Weights of a small transformer language model: MLP 1024 GELU.
MLP neurons of a small language model. Each row is named by its layer, matrix (up: input weights) and neuron, and shows model dimensions 0-63. Each number is 50 + 10 x the weight over its row's rms, rounded and kept within 0 to 99.
A block is one neuron, or neurons of one layer that tend to fire together. Before each block is what it responds to, as a language model described it from the Wikipedia text at the highest values.

Line breaks and mid-word u. Mostly line breaks ending a list item, table row or paragraph before a new item or heading; also mid-word "u"/"au" pieces, as in be-au-tiful, d-au-ghter, P-u-erto.
L4.up655:42 46 54 40 45 61 37 50 53 49 63 63 57 46 51 29 47 33 45 44 60 41 43 65 42 57 59 41 52 50 54 61 41 46 56 75 48 42 62 41 47 50 57 45 47 29 57 38 53 44 36 40 49 76 58 58 60 48 54 35 62 55 55 37

Line breaks between rows. Line breaks ending a Markdown table row or bulleted list item, right before the next | or - that starts another row or item.
L9.up86:43 46 71 44 46 63 65 58 47 45 56 42 58 48 34 35 58 36 60 64 47 44 51 50 42 45 34 56 52 55 42 56 47 38 41 39 51 43 38 39 43 47 40 48 53 39 37 68 43 52 23 62 20 68 56 54 73 57 59 40 51 78 39 43
L9.up276:33 53 67 55 45 54 58 30 40 64 46 50 29 57 43 39 41 48 58 63 33 41 49 59 46 57 57 50 43 48 47 58 35 53 43 50 45 69 47 40 54 59 50 55 61 34 57 58 59 65 48 37 54 71 58 42 50 61 55 43 47 51 56 57
L9.up492:54 50 40 64 58 41 31 49 55 60 56 53 64 61 47 65 45 45 58 37 44 53 68 47 40 58 55 57 33 25 47 39 56 51 46 34 60 36 38 27 36 58 54 51 47 46 41 62 40 35 45 36 55 52 48 28 51 39 52 40 49 58 55 53
L9.up520:56 44 46 45 32 38 51 63 65 40 77 50 59 52 54 52 35 43 32 45 61 44 69 37 50 49 65 70 54 55 55 48 48 35 40 50 44 45 52 58 30 47 38 55 46 52 58 43 44 34 42 44 54 60 44 49 52 43 67 68 63 41 57 40
L9.up543:48 47 51 74 57 50 45 44 52 47 33 60 65 50 51 40 48 42 46 41 45 39 52 57 45 45 58 51 37 42 59 46 68 40 57 54 59 40 49 25 50 46 36 40 62 78 58 50 49 39 36 48 45 59 60 34 53 31 61 36 73 49 41 57
L9.up685:55 40 40 52 53 40 55 56 38 50 60 58 29 54 31 68 66 55 54 51 50 63 36 48 30 32 46 66 50 38 55 57 46 37 41 39 60 38 42 48 54 50 53 45 51 56 53 52 31 60 66 44 33 50 44 46 59 51 38 45 51 62 39 59
L9.up793:42 37 42 50 65 69 58 38 46 56 57 52 63 44 47 59 44 49 61 57 56 55 55 32 60 52 54 54 42 52 52 61 60 40 58 43 46 37 48 49 52 49 31 37 44 63 64 50 51 57 37 37 67 60 61 33 41 44 53 44 54 66 48 55
L9.up830:48 62 53 59 41 40 40 43 64 47 56 44 51 50 25 33 55 44 42 50 49 53 50 47 35 53 48 40 39 49 49 65 60 67 45 46 56 41 54 39 50 41 38 58 41 46 50 67 37 33 39 33 39 61 57 63 55 50 39 54 77 65 56 65

Year century prefix. Mainly the 19 or 20 opening a four-digit year, strongest right after born in biography lists (born 1968); more weakly, bare spaces and word-start fragments before verbs.
L9.up4:45 39 47 74 50 41 33 52 43 45 56 53 43 33 54 51 46 52 53 44 49 51 66 59 44 38 34 34 56 44 49 60 64 53 52 59 37 61 61 39 56 48 54 32 44 56 43 53 41 51 44 32 52 39 62 55 54 59 42 59 50 53 50 49
L9.up61:61 57 58 33 55 57 50 58 41 42 71 53 50 70 50 53 73 47 49 52 63 51 43 55 58 40 57 30 60 49 60 45 40 36 61 47 43 29 46 43 51 59 45 52 47 48 38 47 46 42 50 31 43 49 46 59 56 56 54 48 45 43 45 46
L9.up120:46 49 57 54 42 55 41 46 48 34 40 62 47 45 42 59 42 62 52 44 52 48 39 62 46 62 44 50 45 62 32 38 37 52 50 33 42 49 32 56 58 58 66 37 57 42 44 44 59 34 30 50 42 61 43 56 39 48 49 53 53 43 65 43
L9.up187:39 54 50 41 60 56 55 60 27 74 52 46 51 55 23 48 33 60 55 52 50 61 51 56 54 40 56 40 60 66 55 59 52 42 49 51 43 49 51 40 59 30 68 59 67 44 39 65 60 65 53 55 56 40 48 66 51 41 63 41 47 41 62 47
L9.up339:50 40 54 49 49 51 60 73 44 54 57 62 53 57 37 50 56 43 58 57 50 60 55 34 42 46 59 49 40 60 59 40 59 45 54 55 44 47 47 48 52 42 62 57 45 46 59 62 41 50 46 72 28 42 39 64 37 55 52 45 54 43 42 71
L9.up363:63 67 55 70 43 52 47 63 41 54 54 44 58 51 47 46 40 62 77 24 51 38 53 51 57 44 34 46 58 62 25 57 47 54 51 48 55 59 45 47 43 37 48 49 57 56 62 48 43 55 70 52 42 67 48 52 49 40 57 46 65 69 63 47
L9.up393:30 46 52 43 41 51 59 43 61 43 54 38 61 51 53 37 37 32 55 63 49 36 32 71 70 36 51 55 48 63 40 54 44 54 45 57 33 38 70 63 54 35 67 67 41 58 32 48 55 44 49 28 50 55 41 45 54 41 47 50 59 73 58 55
L9.up450:47 44 60 51 56 45 40 54 48 39 51 58 47 36 51 45 29 61 50 53 53 53 57 58 51 43 43 54 52 49 55 44 67 33 53 39 55 58 49 43 70 47 62 43 53 46 39 60 36 47 44 53 38 52 46 53 46 54 63 43 59 62 56 47

Row-ending line breaks. Line-break tokens ending a table row or list item, usually after a closing pipe or a parenthesis, where another row or bullet follows.
L10.up100:41 48 28 40 72 61 62 53 53 38 32 45 55 69 61 55 39 46 27 45 53 50 57 59 43 58 60 57 47 47 55 48 71 49 49 45 73 47 63 28 50 58 40 43 38 67 49 43 47 51 24 37 45 54 42 62 37 52 49 51 65 54 39 53
L10.up417:50 53 34 47 71 56 57 49 37 43 37 57 59 65 55 71 37 66 61 40 34 56 41 56 55 34 71 53 34 60 50 48 53 59 50 42 52 24 61 44 54 54 41 51 42 48 59 66 60 49 37 57 51 52 41 52 57 42 32 47 44 61 46 48
L10.up759:72 45 54 60 43 36 66 57 54 34 18 46 61 34 52 59 68 50 39 48 53 51 41 67 36 57 51 55 50 54 59 70 50 57 55 37 58 35 43 43 50 56 40 55 53 48 48 55 52 60 42 43 32 60 46 44 39 58 45 42 47 53 45 58
L10.up843:32 57 29 43 49 33 47 35 49 53 57 60 51 60 41 46 51 32 51 53 40 43 56 45 60 52 57 46 71 51 57 48 46 45 59 58 30 36 50 56 39 54 44 46 51 44 61 39 51 33 31 47 49 46 45 43 63 55 55 37 39 38 47 54
L10.up873:63 42 39 46 49 50 58 30 29 57 46 58 52 53 48 61 42 58 39 62 43 41 40 67 55 46 49 48 45 54 35 46 61 63 46 47 58 52 58 47 59 48 52 41 58 28 48 48 68 42 45 47 41 60 55 56 34 65 41 42 50 27 58 52
L10.up910:43 41 47 51 54 36 73 41 44 55 54 64 54 52 75 57 45 44 38 47 43 57 51 46 33 51 57 43 37 59 58 53 55 66 46 37 47 38 50 35 40 53 46 42 40 56 59 60 55 47 36 55 53 49 34 60 57 52 64 59 57 51 36 36
L10.up978:35 41 46 37 43 39 38 47 35 61 45 57 40 50 42 49 29 51 39 56 47 53 47 35 45 45 54 45 61 49 51 39 51 50 40 54 55 63 63 46 37 39 53 42 36 50 40 36 52 44 52 51 50 59 55 25 63 53 40 63 51 60 44 78
L10.up1022:48 44 59 45 60 35 41 54 51 51 38 52 43 42 37 46 67 53 51 55 53 45 21 48 40 36 64 54 64 40 54 44 67 53 67 40 56 39 55 40 29 61 57 34 44 53 54 51 46 37 36 55 35 56 56 41 61 52 43 56 65 43 54 44

Verb onset after subject. Fires on the space or verb prefix (re-, vi-) that begins a verb right after its subject or "to", e.g. "he led", "who argued", "to raft", "refused".
L10.up69:66 52 50 46 42 58 55 49 62 57 63 34 71 57 60 61 62 55 57 48 56 53 39 46 46 64 35 57 63 48 44 37 54 44 54 44 34 28 50 33 58 54 42 68 35 53 44 54 41 39 43 57 49 43 44 61 44 60 45 50 59 59 42 52
L10.up145:47 40 46 47 54 43 34 44 50 54 39 40 47 48 60 59 55 34 47 56 38 49 66 75 68 51 47 52 46 53 55 44 59 48 47 42 55 54 51 46 55 52 57 65 59 55 35 66 57 44 55 45 65 48 44 60 50 67 52 55 49 43 50 50
L10.up289:33 52 54 63 50 34 33 44 42 42 25 55 47 46 45 38 53 53 42 35 51 53 41 54 63 60 43 44 37 54 52 45 42 46 60 51 60 55 49 49 61 54 66 74 47 64 38 61 51 45 37 39 41 65 41 41 53 60 49 44 52 55 43 55
L10.up343:58 56 53 53 50 46 46 46 52 48 60 60 61 48 52 46 57 24 60 68 51 47 58 56 64 61 62 38 28 47 41 53 46 32 51 33 30 43 56 50 51 44 48 53 58 65 33 45 75 46 54 38 57 67 44 47 47 57 34 39 46 35 61 52
L10.up581:60 54 54 43 47 46 57 41 52 40 41 72 47 44 56 55 50 42 49 68 38 43 34 48 64 42 53 56 36 56 55 59 42 50 60 46 34 33 52 53 32 45 48 57 50 56 51 43 47 50 53 50 50 28 45 51 58 63 53 45 48 71 52 49
L10.up847:61 43 54 57 24 69 40 43 64 63 55 51 41 67 52 45 48 59 49 45 37 54 45 62 62 52 51 38 54 55 33 56 57 54 37 60 49 37 50 44 57 41 43 56 62 50 55 47 54 48 37 52 66 53 49 49 53 61 43 60 50 62 52 47
L10.up899:45 43 37 51 49 59 54 65 56 38 60 69 36 57 66 53 60 45 33 52 61 68 63 57 55 60 80 56 44 68 53 58 38 49 38 40 56 35 56 45 65 42 56 53 62 38 58 50 47 50 39 45 47 36 43 57 47 67 38 53 54 34 35 55
L10.up1012:59 69 30 47 57 45 61 51 41 48 54 52 35 49 61 45 60 41 33 60 57 47 64 40 46 38 59 59 57 46 46 53 49 56 35 54 59 37 52 43 49 35 40 59 51 46 48 40 37 59 57 63 49 64 79 45 45 61 66 63 47 48 54 58

Word-initial verb fragments. First piece of a multi-token word, usually a verb or participle after was, to, could be, such as ex-tended, sub-dued, comp-eted.
L4.up237:58 48 30 50 54 47 47 43 52 31 59 55 54 53 53 51 56 49 37 42 37 52 53 59 51 41 55 62 41 56 57 49 59 42 60 53 52 40 51 62 53 51 42 40 42 54 43 25 49 63 50 63 36 62 54 44 56 57 43 37 58 39 43 41